{
  "d_model": 192,
  "norm": "layernorm",
  "qk_norm": false,
  "init_std_down": 0.0206,
  "optimizer": "adamw",
  "warmup_steps": 464,
  "final_lr_fraction": 0.02,
  "batch_tokens": 16384
}
MLP neurons of a small language model. Each row is named by its layer, matrix (up: input weights; down: output weights) and neuron, and shows model dimensions 0-95. Each number is 128 + 32 x the weight over its row's rms, rounded and kept within 0 to 255. Numbers have three digits each.
Before each neuron's rows, "fires after" lists the tokens most often just before its 100 highest values on Wikipedia text that the model never trained on; "fires before" lists the tokens most often just after its 100 highest values on Wikipedia text that the model never trained on.

fires after: "|", " 6", " 5"
fires before: " |", "."
L3.up359:108136103164110151145113124151119143154104075124147171087122099170117124204094078150144123138077170155175153096097129132160084087154122145143123140156112112134118128112093144136065187155123236127148128058090128122193121066130218153145167111190092086146134084135161071122082125121156090110
L3.down359:167114119130160073155165156114086134123200183129062153140117099120107116146134167109140144134084090103136116116155099159169123142137148105114141181013086060139152166137176124155119105137174082103176195198082094070092136165130085128079129125144101113118067088157175158176120126108099141144

fires after: ".", ")", "s", "fu", "e", "ta"
fires before: "\n", "-", "ed", "ment", "s"
L3.up574:090144162105121117157148147191073055163154101090113139099116165106122123161157110111164094147163147134079095130161152083089158135179116125150108144170086113105105143140118126198157136093118147131139094113180118159141063145179141121119124120111074045135150162144154096077111124133130098172
L3.down574:149128096159162146122100078098142092122137145123135144149089170157162139097090118102106147152152139141152162111120157137156116107120147151123141105154118127117078111156078145144148109133155117076144103130141079130097163108138119146101109086129170139085187149132201178115098134092138134136

fires after: " =", " |", ":", " a", "a"
fires before: "\n", "|", ".", "-", "e"
L5.up604:157162071124085121170094162116073133176148080090194128129116169116174178140103130134181097105126141119174099148075110096139160105171155077109131120109124145176099150134081187161104120079089144177151176103114115128147106108121142181123102182106140125191133103159126083083095145119134135135
L5.down604:105083110104173165123136140148177142092127140073133115151130126112076089098172120113137153152129087133101126170206173119139136114082104126148170142136125164150118128131154106082175159117101091106100026121090151129143152144155135178179148155125045182062134138080113128134120144147099138134

fires after: "s", " ", " be", ")", " de"
fires before: "\n"
L3.up454:156136092094134082116133140153122161179089080171072097120112159119166126162059150099107078128110096137084111096147100065058172147179077138169126133110132145091158115091061163184103114117120155101158122121175144169166065086079133103152142097159090116098095135122169079119116155111202148124
L3.down454:119066177116122137125107109125124126100181094160161120156127143124118114125161193105178136090101138078120081096184148148162127144141117114163120152186116153125158145109143157173142143149133137117162100104138130129126100187060120106153099141121142118091061127103150135148123103132167102177

fires after: "s", "ur", "ations", " di"
fires before: "\n", "as", "ed"
L3.up224:133136134095084086152140120134145102153123072135062128122107154103131102114159132105144109107168130075151164107101128146139093147124114103090132157124160155116144027139160171195123124113103135078166127057155126143132038141113152106118073121085145101152079119124202105102088166161148131085
L3.down224:094107139085138137089197075095180163155094141167135107189104173061114111139125146118131097200097099121140170167124092137151140109180126071084080172155156090124137136132102210135137129081148175153192098177123144113168166145178132115078085139156135143115151092067079107106082104166123103177

fires after: "\n"
fires before: "==", "The", "In", "D", "On", "==="
L3.up406:115115166101138184115095162141063097157109121132136087115119110092104116108067092089139074160100189134144129089083178176143160076126073074097101121123158122138138136128125155177103165074079126150143124101121180178099129120126161070167150099159152186126110115115110131166138156065162166102
L3.down406:159125184140152141099120099070108090073133105166099094105108079082171146097130191137162150128110137114124124140128098113144081166092139056172102161180092131122089095082172133211140140147115153120125102136152124132130168113151120137093103084174095119154121089178146114126135119144109111128

fires after: " North", " B", "w", " E", " Car", " West"
fires before: "n", "ina", "in", "ish", "en"
L4.up635:089172154143142116138178151135139116126157116144106173178159172112122065167080092149143094113129136078134088118162123158069140118108118110151137066120152122080106083107167167084117096123109124141119137104150143123205076091127157114155090067147082133153117060144181114131076194179099080100
L4.down635:117108139153123123103146127075138112126127075097159172116174126111098169146148126177125150121088110141086115146118137133137153119148172099155089187140070123187105106137132116133107114083073108176085170135116130169086106149155109096067156153111137154100199032143087198190163091151128118142

fires after: "ten", " ex", " in", ",", "pen"
fires before: "ed", "ance", "d", "s", "ing", "i"
L3.up4:108147108137110118143070137114158089147131141160057123087112113107149119144092089128133161125136116138143144136092075127109140050103149124138166086156073110115093153108175127166104121088131179141182103105144076136173139129111154082128091092103109138113126130110156129088118166107095085148
L3.down4:122168160110094130162137168092116068122126140169112122115150133091146164099150162149116058124095138167156123125160140126116105095147147118123114118086117151071093143101166122192155087097189118164087184143153115119044165079166105084125112132094110168141191124153181176202120127140133146058

fires after: "\n"
fires before: "===", "==", "=", "|", "The"
L3.up143:131103145073103149098179065179079099155161082109150145077114123121210138112106124143152160146144147143177129138128081116123102050127066094080128123141147086175084119098134133125128142111122127163127112161127108137122111162183122109163149126109120096111126117161125159101097151064141140081
L3.down143:103064088107126129086119139097129160105105138101082121116143140129095128068147172089193137173154145118145173109105129180153070119179090130131126165161120093125107126123143157196126150129079116168131127128191150118098162112146132157077128109121183031122170106173185109117084124130131144109

fires after: " ", " a", "e", " C"
fires before: "\n", " ", "ro", "co", "qui", "ade"
L4.up765:116133172146143127128066072081115100134117082096107130058088127106141115121121220127134088089089170163150097121156090139114151104116142115172119152094112090135100176111147192140138103148161144161111121136170098113162069134204147155170124103122098111128101090134168180184108191144205126125
L4.down765:181015154159113142126074127134139085174127074156134112097134174157119086137168126128076152126125087112095161111130095115150173167050105168148082152182068157107146161135093106151126086206179109141186163174138129156158154102106150173118113149081136109156145102143152111138128099098131078101

fires after: "|", " multi"
fires before: ".", " |", "-", "/"
L3.up506:103141119075097104113128112176074138137144140131106118125164114102108090165138081160131122120103177178140198096097141110124068103158082091172181077181142145157145147151121149161111171087111172194078045052186166091135132148150154123133111128105092113168084162088104092113192140135140109137
L3.down506:178104152166163113133175040131114084163151199101129126146127116137143156156127188096134125047108091153086058139160117128190142148114169139098151124090091161066109106086112165139123072192122136129175160153039109133159069120098122151104170127164124110092136087092143105164121109114145161100

fires after: "ten", " comp", "c", "st", "pen", " ex"
fires before: "ed", "ition", "ence", "ing"
L5.up710:138178174106098156146137099095158082192087140125139160129128118079159134168108135156068141092094134139056148130190127069126040088108131104150106071174106130066070120074122138178175132124119186124159172075104112115107108105126131125136105110138166114092145134111170208075128131121053080116
L5.down710:126133156120118113070152123077170092149129124153135120158118109109177160162143145117192133119153118127128141152173159126155140060083161140126196139205144132105148166163109066175131083085143081028138157098161105115121182164114114058102112102102092134119140142162146121192099090082127103109

fires after: "\n"
fires before: "|", "===", "C", "D", "=="
L3.up290:104117142167137080174140130175121103116063110130070139152127132098140170128113102106158134158090148098178083142097138123096067091173081115096149104153089122207145110099105118180094117125114104056133137125138090122166100117195130140128195147148161144173092132075166084114066123162185083126
L3.down290:123118086102148137126138128135151117138127097143143074153111153167142160096108104166131167061081154186086157126123117087116071091157039104172152086103108106132089139128068097155059157098071175151143128145154153166187146089157116105187139173112124117111124091116216075088090126079197161127

fires after: ",", " in", " In", ":", "′", " April"
fires before: ",", "\n", ".", " |", "″"
L5.up342:125138155163124187151181150152135125137071080172086168116138163152157125071128163148136135126131189156165140114107060125052142076139095169138139164101112135178130113101108130103149107089152061160075156138124096175190113159114129131089134107121139152129108098144113137105134121153146119125
L5.down342:143098128157158131124113104142142100142071121155114115118036180086114135115128132121158134100100110147115137134121172107124110113080070170172139072138084161157118138124150105171101131126097155115153074165043184118115104127164143136108167183099082140074113146143115082177178136093096146153

fires after: " |", ".", ":", ";"
fires before: " |", "|", ";", "3"
L5.up49:153151091108161138106188112155061135184140144154111159157105117136090127122082106172104152166175101149119087151109136154144128100118116116130155066109089116141083136125126101142111104081086140177121139054121088165161129150176130205043048129128079073137169074146098091183168110121156136122
L5.down49:102071159162173133136119155107119169127145168086128112114153060154067087106156127182134139141065171062143092157105108144151149106176118135135144128112149140092182163085135110129090124167151093107103113141121167168131118126126149134109151105120142096094141129126126148133144098125091079081

fires after: " —", ")", " de"
fires before: "\n", " —", " ", " −", "la", " 1"
L3.up118:110130082130192089188112090096144118154150105121129122070102055109098103108144111106146116149127152078203137162145076137113125159122149144136089095074158112116173090087135119183163105103157112102088155119125130200134073118180125087122096067111153136138087080149153098181118168151164123111
L3.down118:194093110111077140095131150167134150099080121153167181087123167147109140151171154098140107077125097095118128159110139133112129161098185092128065198147136114106160082126140140122178129150172124163099116157106182148128112141107138130091114153101173076090158101211089204159166101175129078088

fires after: "\n", " ="
fires before: "\n", "The", "American", "S"
L3.up90:184130161106115058118145142140142147169132146147100098105089093145124104116129132153135069074120137160139135122113121120119156073166156141061128118094110115110116127085087174120074117139109176176096140039109142148142086124190135108140139147111106085120107118156098149137127160118178111120
L3.down90:138098064126136161135145139117153159129148126174116154100126085116193135045128156180089115153075168163128120077134085100116093162144130156126106119150160107141127135096100150151080119133111163146188058157105131124162069137140181071121151110169105155130127100141175144110181170186088109129

fires after: " E", "s", "e", "l", " S", " la"
fires before: "op", "re", "vi", "o", "ter", "round"
L3.up610:050143153161116143141151087118131066149056166178113100171158101137109075143134147113070118133154096144145109101167091088079086153117123154160110082076160105187106160099138160106098130151149149165185098103135125097138146062114124077092096127122167157126130124089135103104094161090097150158
L3.down610:114098067186098130079119083108065085091126068102164085075140068168114172125134102167149110090117103210132100167095134116117190083113151152125153168182123115081117133115161164185177149144135119138129153145126176113123210199179139121116123099121131111120148057143136119132122128138115081156

fires after: "ff", " ex", "ad", " con", "app"
fires before: "ed", "ing", "i", "t", "ress", "ult"
L3.up390:101140186137119125163113169155112121066120151116147125103152082142148116145134112111076088159147150141102123139161133093126065111112146163099093098120108099143088084084135121134128145110087128098070152085147116091147074093118146102051093034075143116103107117136138067131076132169087127086
L3.down390:142106091152149128154120188129061041153146137132096157180111147115174162111128149097115132138071127118184137158117116116186152101044160143144160124096105138127121108112094109182125087136153141168155092124152018114090130128130080126142164142131193087064120142115116181087114112143101090098

fires after: " he", " who", "ly", " gr", " work", " He"
fires before: "ed", " to", " as", "u", " in"
L5.up377:182193112090136109096167098142132153096131115209092134137144121085112129141121103135058144168131090157136122161127135125127078157156114127150145084113153129173082089155058106087089117113081105169134143088117143219141118139107115083135158091178094130155126170095119145137081132164196113123
L5.down377:148100166111113103086142081112164067100097118159104149106174184180115180164145113117166112130171138142089117098113195158111173111131143086111151121126167112119108135103200078101190200143062116132162126101138112105147175186099138162154116126104113116132121071108151170161116152084126141155